{
  "num_key_value_heads": 1,
  "intermediate_size": 448,
  "norm": "rmsnorm",
  "positions": "rope",
  "rope_theta": 10000.0,
  "init_std_o": 0.0,
  "train_tokens": 265300000,
  "max_steps": 16193
}
MLP neurons of a small language model. Each row is named by its layer, matrix (gate and up: input weights; down: output weights) and neuron, and shows model dimensions 96-191. Each number is 128 + 24 x the weight over its row's rms, rounded and kept within 0 to 255. Numbers have three digits each. A neuron's up and down rows have the sign that makes its largest values positive.
Before each neuron's rows, "fires after" lists the tokens most often just before its 100 highest values on Wikipedia text that the model never trained on.

fires after: " A", "f", " st", " a"
L4.gate202:144089132099148120159124157128097170109121158082149140111137118135146112118126104165128112111104155150121117132110147170098137185135127141121145117182113160151123086133111125099137132124125081122120081198122129158106157128118106161140141110109108117140127139101087152139147151082128117164
L4.up202:146122139143126138095107104131074118119140120113147117130109102119125135137147121153075121147109126124127109133140106125148122158159156126131151165181136156107114140146103166137116120146105132134146146146202123185093134122115184144127115112095108135138105123109101125112136160077119119167
L4.down202:142146117144127144146127150159095132121126150115145121125110118154136130120119151157145131131153108123135122163129117189161110153139152162111134107144098168094094148124099135172137120151138108142136139174172087164146162127139119148116118147128084130120082109139135127099165125154136122126

fires after: " in", " n", "n", " In", " s"
L10.gate75:108139122162128159155133160125175151136095172131185111126151095200143105126139109142122145140128097117144110103138145134133118154121178129103089162151110142126126133133106115139146120102159123165083103119085108123130115090139143122170110093098101173137116140105089168143100114131095118120
L10.up75:113129142122144168099113131100152138113141155106131113127111103144089084155169130145119132121130144156076121087125119151111166178135139125120139112088114140155105082079127116158121139144117130117154114189113119151179108168132134116146131076126143179080168179126129113136092108149119133145
L10.down75:101139109138111124157099097152114144115126083158160153124145159108111146143116136187124123124175119122114139116134131120097117114095102159107133136162154137121157120114095127124144153100126129152149135133148164122131143169087133097131129155131117136145154118139128125137110117096124081148

fires after: " o", " ", "e", "le", " c"
L10.gate438:147152108157099117075128143152142118087132102155135130121169111121124119156145110081142125096121114168161098131120104143155101113137117151124104129155169074122125122141135119129169102127170154139109152120103127140150134155120132130118116159130128121164150169158145150125138117150071066093
L10.up438:152174137120087112133087099134130140158097103122109119140143088111127083143133100116121125125178158100064142143130161158128146129136109145102126116166085144098090105080148095161153149103139113121142129114142157186142159156092154164154119106120101134170097119131144124147130136138083127101
L10.down438:146111105111115134116130150128133148142099173182152119132112124148132119119114137122121108136088149169123146109128136187098160162131126115110087130133143161124145138147150095107129119119126134107075098097104096152149124102107154172089107122145156141109155094129099116131149175109108122119

fires after: " c", " |", " C", "ic", " pl"
L11.gate289:117126137107093102127163158140179124157128111146114154119122096155129125081185135145171122107128132072120099129100117186147101127203116145152134110113166124127136112177137152159100123111143151141124127133143162101147139147142140114150136111130145128120105162151141139091090132122106145140
L11.up289:136138104111121116139129153139173129143142156149108168130129147140142139131117182111146158170100177114098121129136102103117116091125145158118147133108122129109112171098153155122168093124150152082083145120142127150122126152122179140123160140170123179093114154152076118132137129133118159100
L11.down289:105169087125166114148104133105132143091131104119129117103111085141112105070117146169127100121119159121118119143163158117109101124146168107131123123133137102110167139081157128105103154143121121136105107127145131105142131141136106168141134141144126128086106168138148146173121133108135133131

fires after: "p", " w", " W", " T", "w", " G"
L8.gate234:130110106164116108075117114123168085154118116170141126086144086156135135134113123086111128138105107138102136144092103149084124145108149136112087151129112095142156155174082146164122124160099179116106130150103144138158112104135113147115154144121169125119158123157117159110093093121106154124
L8.up234:118112138173078103097132103124132100099120107131127140080150127167122132089120142136128145110141103144113111120122143139126153115170116128136083118164123127180140131126114150072090144160089114153174168137144120176149130162148102141136090144108124120103115123134146155100128125103079085160
L8.down234:160133115129111123114187143113161148192107164149137088127143116108143137115147103127165110117131120131108101141110113132098114118111138067144113124141125102185077111125109125087177148162155138110114119129113113107109148069096154126147096118121131130139150109119126121135125085131144153177

fires after: " W", "ou", " H", " D", "it", "==="
L3.gate64:126115142127120134104184098185108169144131127104102114115130162167112129130129161103134134077114130098098097098154125107153095150156113103120120148157132125122115102182071149151107120156098121124110161112125046107086137108132122163100131141153102155144114145069132112106102150115122139094
L3.up64:105089137108149095155137140131157090089139152114130116148146142162110099140123149101113129087114150136133116117150112131118136137113112127099154148131091130121123126132081158201160128122125116153170129170159089105154119132155112125080097112151166179115129159106140125091138169109116111075
L3.down64:141103126129147095139151145131117111107110152139155109157100081126130171158147158139154154119117131105115145099085140109140103142129147116135122134087134136139103145111132134127096086144133098144118168097127099110103133133145177117095122129109134124094103182139114145153141124164121109157

fires after: "b", "ar", " ", "i", "c"
L3.gate330:154147134140142117153105109178146112137142127111110111118127149151142179138143088163118144132118159128167122106123100132138163134160146137159134132093096147123141172126149139128117115161125088141101130157159101162104114148118164134149123110129129187143139162105145107134117140110109083129
L3.up330:124126094162131173095122121119114140123140121148105122107125114149140147158153108154121116129092129101150116154136123131101128119075139159094137106156170126095139122144200121091114124095131109097147134115145133118153125082192115167078121086115137103125132160164114130123146111163104156128
L3.down330:119125134109115165122123108157114150125138159154112113180147135116151125139138089127156164096168137166162168140136148143104120149106108154193136140124126147136095125125126181141145121141129167129111080140124103109076164151098121081131126102135188196145133140101173140128170167110121156163

fires after: "n", "i", "e", "en", "on", "ar"
L6.gate200:149086127103087127156113150106166152145102119150140128135102097124119101093123142114139140127132130132097092157134104157091097134106133132140117186115123145124106145117106099134176129170161143101114126122117101079143118143094128121128096118132118157107133109101141130092149169159059101136
L6.up200:097099110120111139121104110188123123143147123135135130115108157147092145136145108098113096181164131092107144120169099092154158142091161113099147110097109120104157079123152129146134100144093102125069142157152121103152129110114114151086113157142135111153134134101159127094111119144101079115
L6.down200:094145130121107132139133114116091148111103161112099131105114150139122147161092144100096132123156118139103108096169142121093137114178149097141135106135148126113118145100126133141130143152127129167121114150169166095106108092105134130146134105109124109151166148114135136151112117102132177148

fires after: "v", "er", "u"
L12.gate198:153157135157171134121113100112105135137161101141163150161157128118126129112138091133099127129112135123109158145122103094098140127113102126122156089107166137096191157099137128144175111084135139139125130090108140162130108081103144096110111159122154190114120163139120165128115139138127127111
L12.up198:099108124113160138124117184096111143108125101096121154144126087125150128112120071114098179092081095100117119104135132164138103129113130093119108131122115113153092155173172146141131121139141125138151163104161137134117130136166078149122142165136099142159139105162115118132111121127111109122
L12.down198:125136121109200123119086098129143092120120092131071121136142119076138134125128103107123160117094084160119152081119089116143082115114091113084127125122135120103145104119096111164151098114147136112145131161163132133109119146136171098108130151165136107093095160135144122115146150138138162146

fires after: " in", "re", "er", "g", "l", " T"
L13.gate121:125119155136108118088137090126125150119110147150074143132149129125137126139123115122114135158132114120114165077086135146102113185159117145154118157147153171143128117112162097105119162107129112091093127107103114137153105103123085109168166132148120102101083143145136139135083063123141148088
L13.up121:113165145117140124129180132114119132156145132123112091150150077133104163152091135113103123166114099136119095073105114141140122105139127144160141161109190114106120153104149105121115125121062181129128141160142135120151122151106109124121137125128136103159135109100115139135111100128129117090
L13.down121:082125127108119107123096136109132085179128128107164164133123168151104120191149122102152159128142102147107150087134110135141115122146130121164141161133106131187171108136076118121156117108146099117127130123140182091080148108139111143104136141126115164150135105126140116127077118142101125088

fires after: " A", " ", " a", "z", "al", "el"
L14.gate368:151102104123135159128179125125145168136111152123107122086128096120119152105128110120063109091091134115131148122132144174140146129118114113104146112148150130121116091141106104149131104175115087120101131161087114131104146166157148105114150103116100096114119120090119103154139122113148123097
L14.up368:164159144154145144156133129126089108078143108196152083164139129125150139165146105155114158145157184114115120110119113106122159146100150147138142124104117134144109135152101116125129140134109140143091143108165113120154132127085124170141154103136142157123098129118109107133154119133124120096
L14.down368:156110129119138084090119129110099145107170098115134129078107087157098151144134103137108118138131086150160155151167114119136105110116107144087159161121159101137130128147110116141115120132120144087132138141172161118122122143093095123145171176105083114142121128112119140101127148110098179142

fires after: " T", " d", " p", " c", "p", "on"
L11.gate256:147120127114115129137095126137155144129133135130122137069121136151140155133112128117103112105135113132141128109158140095117119140097117121141115114104157143097118138096126109166145131110064154130123150100151132134139125181106171135137136201121137103146118127123071126124079101117126109096
L11.up256:110137147076102186120158151145175103120120163175102115138102099084137121149154143117118132091134155183111082164130159144142129127130108112155183102120120132127106142148137116132115140121155105100154130152135141140152118134117148154131131114170154132128108097158122124133112091156143151141
L11.down256:161114146093104161082110090117097093139105147103092184140127148114106153108094112118159106139143100156179163077116087107106094150073125084107122137146113135129131134111098143143138149123140137133147132120162119142160109086134121094164125129120087140160182120102077127159087133158124116114

fires after: " in", " In", "el", "on", "am", "/"
L2.gate154:086074145130110173089126138144099148146104158155100181143107120157118135129185125081109176162109160141151126119145160156132143131138089154124124100147118140135136130096149107154164126101141119142135111138137103116133110123164099137107114097124146181150113159110155115125114118136109105104
L2.up154:144170140131122129118099101109145148122132129134093120125119146145105097114177178113097128146100111162103127151146133143165163174159169166085151113118159132131138123117094121101089136146154128157122132143131087146096101114148093128118121137123122191171121156100157115135148097138169159139
L2.down154:099129098102078152121160103119099118141153105130187128104108137140116148124108122155127132132152168171133122086123142137127139134159140171086130137155160131132143160170156107127126100104133136112109124149116109119080142123125086129119124108115126147083132123155142140130117115178106084073

fires after: " D", "===", "1", "==", "5", "6"
L12.gate20:102119137151097151083107113186106111124189088114095106132149126141116136092153175112106111162146130147135116132110094144140150144120104100126124142137108139093120133156088110117083094144147066155126105100146103128070175155090136129082112120175118164126101120123112118177148135132140135176
L12.up20:119116122100098100182156114125127156112133158144141091117162088085103100074150125091088093166096163133127139181122132128129102168109130106130109146106117114144146112057118091126135120096126127132101139155116084116133164129126114138069120164121146169110097114112119113086184130139120161141
L12.down20:125142098094150165124125150125138111122153174122107150148173085123089129122143153105105118146109171121128107185203137106115079178128082153125122134165137145128166126141112141127117089165115125150128138134111120151116081134109144100123116173155086129138085123128098160125155109132066127144

fires after: "ec", " c", "c", "and", "a", "'"
L7.gate361:105133126117124137110103160086138105133056153150122144162140122136133111160136141105171119127164087095163172138100134108148138124107119096089145141110125115162070137115114149094121133129121153153106127122149154104114111129113138130168139112158131113129142160178130143117143150137136142101
L7.up361:157126138144130131104121112187080106096093093179155140129149124118143140101140114084140163137171124089137106149098119163159117130100106103117154108157132147144112116104142163126111122102143142098140093123140141166162086151074130123106097066160108161153106143121105103113140145115126124129
L7.down361:159136146082147113126116095130074109111166140143157104111112141126138150107149110156125109098139127131123127122133122174171133107071113110154099146152162114119133139126139162183125152122104133146137145138099120104132139145081128148112106142162161132124132138109100122102087095130145113101

fires after: ",", " O", "g", "st", "ra"
L2.gate164:131128154121113112114146145188152141141150094090076165108107082146146142095120122113129140160119162134128147122106088128136148125115070153121148129136125107136120128154185096150151154143075118135153094130111118095137164139129118113149119122130129139155133104093162151175127170157142140111
L2.up164:100103174164092110096105160126148136125100113084097165108149136136153146114088129118134103138125139162104127147121112145111177124105094150191137113130128130099093142120167102119102110118106138135120145144109121114129175187152103108136101135119140137117170125119116163135096113121151138128
L2.down164:145126154130159124139164125132136142131164183165122147150128131102152144090142135107159142138134167113161121106157143140145100122170105110122154108149149136108130160126123085117191124119132136137107158124126146075106120111131123141139087165126135080096110127104083105125134088124112117132

fires after: " p", "re", "p", "n", "ro"
L15.gate257:106118142164110143105139122136125127181097134123124167131110117151111170150125137127119139087135110119129113122107088135119115144108120135083139139114115145182137163146096130157133174144055164152112132132125110162146100149102101191122122145155107146182156137152085130134102113120092134145
L15.up257:124145111113110141136140143151110131174142112140131112116125129125088108091189114155125151121131077149115106131149135150125129089104093088145138088128143127152096114103110114109167139144164126106161126068126178162131132138104123170127086165119121140125140176160125139131127122092102118129
L15.down257:097124155133120127130122151176102156158166165086103148167109159120129162136132107138117106146142088110118126150113156112135140126111142144133119086129121133115136105101090128126136133143079117151161072112099127176128140102124121140147116156126170142116117137142113107123109173130154131128

fires after: " A", " St", "A"
L3.gate301:129122147148137166139131131128129095133098098139157092156136135103101183110159130135140150126085144124085104102083135144121140131171105188141109114139133138099140121151138128146102125137135134140137084115128109179151157154127153087126152114111154131085107072128133155120089087143141163129
L3.up301:152102142092141120161164128161089095136122106154138109137102117114145083106140135081109129115137092105141116096115121089137180151106166118112080156139134040139117145100139112147136110103139116140143114146110140111148138135122105095098089133086142133112183128147119149113111135164130135121
L3.down301:162120130094121175141138156128130103090061163121149114117089145101140131119142110097139158103171101125137115134126130152142094089115178133119151130157133091161135141097148135117128103142129140104077122115099166119113097097116160156163109094149152150140106119163136140144122151129130078105

fires after: " a", "res", "j", "a", " A", "r"
L11.gate196:125125130101146150081132168142149136098152152133084128122129129091143112128065117129123099158125168108124166140136124151123106140200145163127135158127158156130142100083123129156135121127128117172088155128083131125096135133139134104143151133147124115147101124137139128170125149111143135118
L11.up196:144121155147109103148132143153090138120111082137177116105101116169156116171167109172074127131094120174146117124130155082157153102144168166174150146115132146155129141133142162153145108081161092093118141102132133127117114119111138135114109117130124170131132110159100147102121141113154162108
L11.down196:131162140095147154123154108141087169111135124124062150161168141138140087143155122123143149128158113094144122108134096161132123128146095128107142151126159086122160120074159103113081126109147130099135141115120151147113129104122108153151122131157142149131080124099151101192174133105137144144

fires after: "c", "n", "a", "on", " He"
L12.gate420:120105145138147093165093126123163136143129123108125136153121088101115136111132169093118140120167114142160122113136139175124183134107087123108178152100091158164122102123081157130119153111162150104088173103145119125115091164118165147095126104127110098135150103149133126103145097099087143107
L12.up420:127112141116136086100146097127158122167099119151117138108076166079104130120164108077116130098109124123091148123113097125161127141122151134149157140108153162146142102163171128155131145112117103103089119121118082163161120116087101175111125145153122126113127152118132137137102165173158079144
L12.down420:089121108112115116152093133132105107156127079129149108117127161131094155119147110110162148150155152105131147145136128113153144104121127123103122145126137134141126128129141152125116118109107171129146173108154105131116109145127110118134146127130154126134109124152127170081140054138118116147

fires after: " h", " a", "o", " he", "e", " He"
L15.gate278:131114167116136127132121126165142121124123114130121114104143158158132144103136122113147136132123141102126133115137101162126086084159126117122125115181120165089107067113145120147149124084101111129118121139137140136149124081133130133154089153111145112139118116140122148111131144131132168121
L15.up278:146137136153144123158132149142115162123143115119070121208122116107126127126094119088142146125127115132133137121139106150140172133146128135104112109116103095111112108134116146109152099160160141146110130107122070098186120085131140170123152150160102124118135136156105152120092127135122108133
L15.down278:104150132118171109181159120157143103146128113110141108149096145133172177084137122096142161107149114125094118119151141151157148093132100153168113160105147159119165135101125108182151109119127136126131145115115129116139156150150102179155136133126147127098105140127153070088073149138136105165

fires after: "ic", "ou", "at", "'", "v", "al"
L8.gate436:143080108158092126095140128145156118159140147123127109093110052122121113122130106128085137107129106120119122105155109128106122115118074118123142101111139143144160152095136135100136088122171199131107129117123144139127149098093141160107149159111117145139069149148139112107143109114113111089
L8.up436:115126105133076129126148132097105154107110091121135127116124125123131125105122144115089126109099141117138116089164112134129126140139088111122151132166142147188138126150115125157159159107100125110121149092137163123148140098135128095138132160139122143176124110152101129113154094166112128133
L8.down436:154133145133092136140095123102135125129131142114145119085162162103120155119085152190154134184127141154104121109110128098119097146071157127150124133133138125128142094121158133137113173126077117143144109161121139105078154154150143161127129137130166114091165130137140122138124141156123122094

fires after: " A", " C", "i", "A"
L4.gate154:137105150129155130133170117137140121098112116143155103147134097115113131139174095126159144143111154126082126129115132104113132075144103139166110109183140126131146073135147133134094156173106157150087106139124121127087135144129151107106159109168156090090092097158118117122096139156134100135
L4.up154:170101153129139102124136088087112097122122098137129148137141117116122122134125145130170125144174145123155115124134098130130082142142137099143122133163128096132065158105069141103134129149139105110120088171131133141102134120193111128099170200113161084095152126119140113155098127156123123117
L4.down154:175138123106142159122114132102114137125144154125146183157128135102134099118143128117138144146121068079140120159165137113090109113156131116119151153123130100148132127102123179131151132134134150162123104141107156111114112149147199131179142137145153151143131198170127106110128107113124163105

fires after: " wh", "i", "c", "ed", "g", "s"
L14.gate248:156118117172100160120129140119100123119121151159103148143166108095166101132130127138083142127090127120092109122096136105153144117135139156116108142143133121083124145140118131107147130142123066122159135170121102200175175136145134115150120137121118122141127142087177156124131090124127089157
L14.up248:105128123135141139131144169128125142122144103123127152110115103133146137116109122092085148108102119159135146117113147140126133160081085110099121139162146138091132092167105167088187159131135151136173145141083135144105157093152136165088130073128096127108118152144158169088145103118104150223
L14.down248:132160133103149063151161157135102143140113103094113160142121142098165172140128138106118145124160169112126158076100099129118123145129131123134137105114134122140148082088144155123132093131099121105127108140154140130130145145144130111111099114125122124167120098111178124126094176141111121154

fires after: ".", " (", "g", "w", "-", "ter"
L8.gate315:115132114103126099132077102106191152118156092164149120138099099139138142119109115143125150099131155125136172142126099116142145098143118125109132129125124131171118151124129153129151135098107116154117126133162087119114143179103138121153113111133125146112138091164140150078141089127131144143
L8.up315:149105139167086117105148127123167144150107124165157103090128117137111140152160139158101112096084113085129164097115126114135077112156168149132149153120153130109096136120136152111098145090119114118156124119141184133107124112120163137132123144133117145126101130149083103112145104141125151167
L8.down315:152148075151189111122116144120150166122124092137150085129129102142092147140154138105104137111138139149116132191118143123123157096135160113128126076134131119093131181107116162136138152117136107112138135113126099103128164158115062117132128100115137107130133099130117165106122132151085150132

fires after: " (", "g", "-", "ast", " of"
L4.gate378:117146108090143149114121137141097143178110093171098150097130158182136095124070160125143140118159137102129160149153161147146127121120125152118118169123130091137110133116095142116125174164112120160092168111163124097124134137099104125134132119118148115129152085146122147118131087107153137099
L4.up378:134099148106108153082129081103146085134133120140117138157102097167132096156121170201109178064163118159177133117164099126124105110144095144126099147103119149134104132172133136109112167129120133146087146123147166140121155148120157125122120146115094109098136103154096132105108114150134115109
L4.down378:132116114150106122134110175143131122128139141132124153106130111144085121149133125126071153128152147165138135106114078121167180126117113099153154169147135104124151108136081114136170137163108109168112171128093126135127122155154119080099129120124039127143116149133084135121167087122146103147

fires after: "at", "ou", "p", " T", "or", "y"
L7.gate444:115123091090158082130168110082185119151157103133118135166168108146121118124132136113145169120132145121093121143111122154104130143116143173111101175143091104133097097129128122168087099112153114120120149150132130166172117118095166140126121169126136124137121117137103105113089126133210209095
L7.up444:171162152179091153123131158128183132078129148097128136127140148132122117120150117126146197146158106127128100135134148112111143155161137149107094152105146129129129092118173133094117125166141144120125129121125135116113114139091147117166118158120115170164105110130091144148140143101085132104
L7.down444:091142114146133123123144113114156130154090126138134101132142134117144162139121131112179083106145145118098139121131146100129101104089130096119141139116119105123142125157123127129128160163121174152119109102148144125089078124123131147087133134160123101089131146095163079122102108155153154122

fires after: " R", " F", "o", "os", "p"
L12.gate48:134098113163130124155074118136107087121089109108141157133134141111144154134132119126137138117092135138128165149131144151099128126104132186159143088152078121139144104107121157143138116147095118120130104065129140127132104103141153125099163098144118140149122145113107108163114144121110096135
L12.up48:130131057171130164121126151144126180144141142135127122142090149113158126139121111113140088114139127135107110139164144097141155088121121135125152136171117111130117119132134151089108111188154113136113168107138138158128111123114148082131134104164136142142118141145092116123116110132152151150
L12.down48:126145131108106112142139138181131150130107130124109142101109135133142123150123109092088087147123152116130081171141111112142137091096147133125113136167146134103087137102126129105143153125145164129160119133132161105127107095108108139093098112134155158133089108146133142074119116115133161120

fires after: "en", "re", " s", "l", " w", "at"
L12.gate353:073084157137141139149132138115131138167130113099109143128101163131176124111178107097146149154155122138116132116118183138092137150141136100137119133095168154084129139087141100105153128145116085141083129133151106091123127138110139140126114092158134133132132137127116091085084099129112170101
L12.up353:075109164121159131094137102082169131127094121139146115165140083164102093106124111095137133149117103163135156137119158136104108115146118145139136120123118051156144167090142136087124128171095139113119121086110153082127178153110098135127125160124136135116161130106133152111103150133156104134
L12.down353:121104141114105125128121182124133165130109119148102119126100119094139157129109148091127141128107128124125129119125159161152147104113145099123085091136111145164127139087108104079089135133149085165107160107144128151146125157114155128101117133112111151128106133128104094136152124162101125108

fires after: " d", " ", " Ch", " D", "at", "D"
L8.gate407:118122089147126183108136155141121094157160143122086125148094135108124118117143152095177132154094164101098165156130127118101167132149123119108121189122135095111108103111128146125148120164129148138139105132164123146092118150100139115130124112133132157110128110107079130143111149123127177120
L8.up407:106100160092187114110152098153108124161134164145110130105098152133112112149122100128150123092119096135115127075181088146137123106112139107144148111089151131169124152132107120124134112126106096150128094168123145156115097134142106113090103129119124149109129130105106125142142182105154105160
L8.down407:134082183129085113182087171104113092153107137133109110110108088103132114119143112135153128114140123142105178053147109178147124106130108093115110119106136110084184145155120169143119135131154111128106121137129153145108144132160150079119121110155118116150109102131126105135156144137119101126

fires after: " O", "ec", "o", "un", "g", "ov"
L8.gate56:165123146126135129121124106163114171135138168145133145103101107103127117150129125134078146164103115098180144108128102100133121101110122141114138076100122126122155125141135080108145100107127073121093122116129089142128155131080143125144127093133119162188133127134141141124152125099126124110
L8.up56:090138162091072104132140171131116113151083104152100123108127110150155148067160107125104101143139148169155164116085165128104128105172109132143128106112100120134135135128128134155129129109088155150121106154106096117096150157121118157078125131122109139130119103104118138129125119125092151177
L8.down56:104112106123131130096080123114149174096139157135137087125153137083143122086145147134144132145101195155171115112107142109141102165144115150103077078137143118122132152095105083068150106117098148110109157122131131157188124153183122114089161134057140126141127135143134156117140143139141133154

fires after: "ac", "ul", " f", "ap", "ic", "u"
L12.gate93:121134105097119094166165119124165125116148106134139120131116107076125142132084085138117112089055124141141113122104134121160129141133119123139156102134168126154104130130156141137101135119108160140153165121139148114106111129114148079153068133116148132127160146147112139091117160160134110117
L12.up93:145117130104118095138133161143158165102104068133103168132106087132142169096100127128135204125098155132167076133115087117121103108114113120155143134142140147108063133129148140151146129085131130089131092121137119113127110140147101150127136158130150140149126116133074136122140147179131130173
L12.down93:123156093131134124151111122139146082099130108127149120126093137107129115122127151154160124108084121137119158142107120119142100138084136084097144126135178101098121138106132148171124129095116146160155126157138154068118147148139146115177152099081085135151163117128109142155105127134128135122

fires after: "|", "|---|---", "===", "3", "1"
L17.gate117:127144140140107117091107106175125117105182177162107126113114117138096100103179150113103147162142133170091154107129130125088127145125103099123145114146103136150125101113123120130145145119114094145106131139129188111115137107099156097150157160136147163124134117133120107160155137097155181111
L17.up117:173089161177087112150117114123181126120116131177162146066136117167145134108130150139131144146148158129097169116177108091145135103115128115119143124114139121129129134120114126108135112111124181110138146162121121116133127172079132104123128103182078120112127096088106077113143109119138122113
L17.down117:190140160135112153115101107124108134090163121144143161165149104128117164108078117135145185131122153124106111165167099117117134137119111114135137120146110135123127103145109166102088138163097104133137126118089105158120149080089106080148122126152163128131134102134119139119134102160156121137

fires after: "an", " an", "er", "m", " on"
L11.gate142:135108130102112149109115116155113174136168120135129119138091132103143120070132125091102115094126176116118122145132160121108110083118098148158155154144095124097156147124138112171115141117121141133137152097111095133147126143088128131116134119094148121106092170134133081138169078146104082112
L11.up142:115152144125095118130117121139146130169131143130094136117140135167144160109107112094132109174160113139119118090128126127166127116119131118131142136155156123148132145123149110109147128078158114129074155115132171161135117102177117150110148162115121128075142146114133156144071165171137129141
L11.down142:095170103140110156136092112120122157116091103144125127150092104097129101125100153116122102090111120122117119117111148115108122127124124133130176121131111093104153123147100142149142102146117106151112097137132118123103128132122133149129166144086136113100094113128166105100143096144152134119

fires after: "m", "e", "o", "og", "p", "ou"
L10.gate442:123088124127117118185140080103142105146129097126155125088121135104131134129123133157148106139103141098148144110139136119111101139127129132136097124130138141111134131110153142070128111099111065125145079143107120180121090119094185129158164134128130135138105138124113131113124104115118092115
L10.up442:151115124136110120140106171159149143136128142123135137139134111121104100149111146142142100114147141139124171127173139121133160087132111141171083111100092105089106093122142121077135121116155102156112141125135122137059149138116134141158131163163111092098111152141113139161138140157092117109
L10.down442:127127131108157120146153131157122145138119093122155146116166086106109136111140074109112125077131183125160132109122101130105120102109161119154129152126147128132137149096136153144147141153141102120105152094116142123147124107178127127127135111119148112150108106110179151098088141130087132120

fires after: "p", "e", "ra", "as", "s", "u"
L6.gate250:122158106127122152161104112100121121119118119097151136125189137122165144132183109092128147125140114160158117132134116102126133168119153098172150103161160124152145153155143082132132120120096143092109112153187170139120122106145148120138087164108161174130104130132152105129115126151095112162
L6.up250:113168151111166123158107106132108137149138113150158136149109116197125170134154148090137132081145084159144102139137158123076177116115157103119141147131154096136149141124112104143131137117123118155179122118078129126111112126119107130139151100118164132123135109147125139121158101146097136150
L6.down250:074132104128112115113117118152141104134134138143182148146123098148133080112145109150160120128151159181100123136108146125142146146117147094144122149157116141104140149108106136128122114158145105134099135119145062107133112117083110143159104172153158112152148114112124151074162123106168147117

fires after: " c", " f", " F", "ic"
L7.gate26:160141120109126149140175154136132140093118118088175112157100146120136115113114097155167134159118115136155152099132125121106141116153139093147135112084153125107134106132141134121169129096133143133129128115137150086096115140110149130102137126126167115146122203131144098113136156087135145109
L7.up26:092116057137153100134152133128104124175140101142125146139139190103104167128094144125161130104083147119106138095098134123163137075174132105144130118167121102094104129150157163098100098139157129098127120145157117126125123170099191117111154137139142130098164163179148103118136109127142132125
L7.down26:161126137127135109096182112138131097139109099173113105105099102113108159164099122138161167102129156126092146167109139111133174119158160081134180140123149167100116145125155125131119105165149150088142121169120146125138168110090152145113101129133175126163126122131106112124148140137126125112

fires after: "l", "d", "s", "f", "id", "p"
L7.gate157:120158131093169142132131121124111136120150119112189116118118141147142132118131124128136124139107144145145155098110102096122152128125095141140142150156103163144125101114156128153153143154148105139130140112158162148078113140118089138111109127118120136099135129130166135119134108122091141098
L7.up157:129192135098111147125118089151109133152171140156150137150122124126170139147168182123095074129141138119132131141128129111141155176108133116130114156119098082134130135134134107120108081158149135098137126079142143106136102094119124112128156129148169152108108115194083121083145102091127142162
L7.down157:134181105114127109127112109101135150073135115160141122124133139145148133159119107129129135121143154095111133147106133118154150123160131119159133139133153123122123122144146117172111150166112087163116129110142137152115162173161187143121085118136159134101072102094159129104144160138122184085

fires after: " c", "c", " C", "b", " pl", "al"
L8.gate150:125118144149122098110141114094162152145137150141094110106146133173157113142142137153136139143091189069109125125123147140126139118213111114132158108143116130117137144124152167147162104126152140133111149095141105223118131130124120086154151144104124151154109158126084110121112186136112155118
L8.up150:171136161130130142103129133134095120142163102167142134153149170106128148103106100104120115130135164128139098170112143115121149122108146171189173083130161107132170137123180121124136140117147124172152112115124153137169183165146117158118134125155166130115172128132099137081133132136129111101
L8.down150:209122149136151113117126102133130109130125129140151151101098129102112171158119071146144104094160154141148127159099131135134140160154122120153106137142095162093156123125112133158099142102121110109122086129136107154131145074123137123128118146147074087137156119136187111153114122087136129155

fires after: " c", " s", " a", " C", " ", "c"
L17.gate355:137156120122094151106118107150122138104072159161149102145143105121108114165102103110143124129144116138161110165114108139153146107151137097085126089145145127163133117119141136114166112097131125159147157114079166124146093131154118137089154129110124118115129152126127133126096132148107077111
L17.up355:168143152147101155078156166151151118108120121158096097120148125101156136150126127103118153120153109129149103115090070135162178139119179116151099095162123131151133108142131113141147094040116137108089172139094152120161115163134130125134099105084133129147132129101105122099107144124097082134
L17.down355:155126169085098089078093142137123092139120108163143113139102116131088097120094103155114119123134125154122143106162122101105133146119163141128130101177097115084099151119105158169152187131147096156146132133104163127122144132106122125125109151124167088111123134106154146177132136134145089143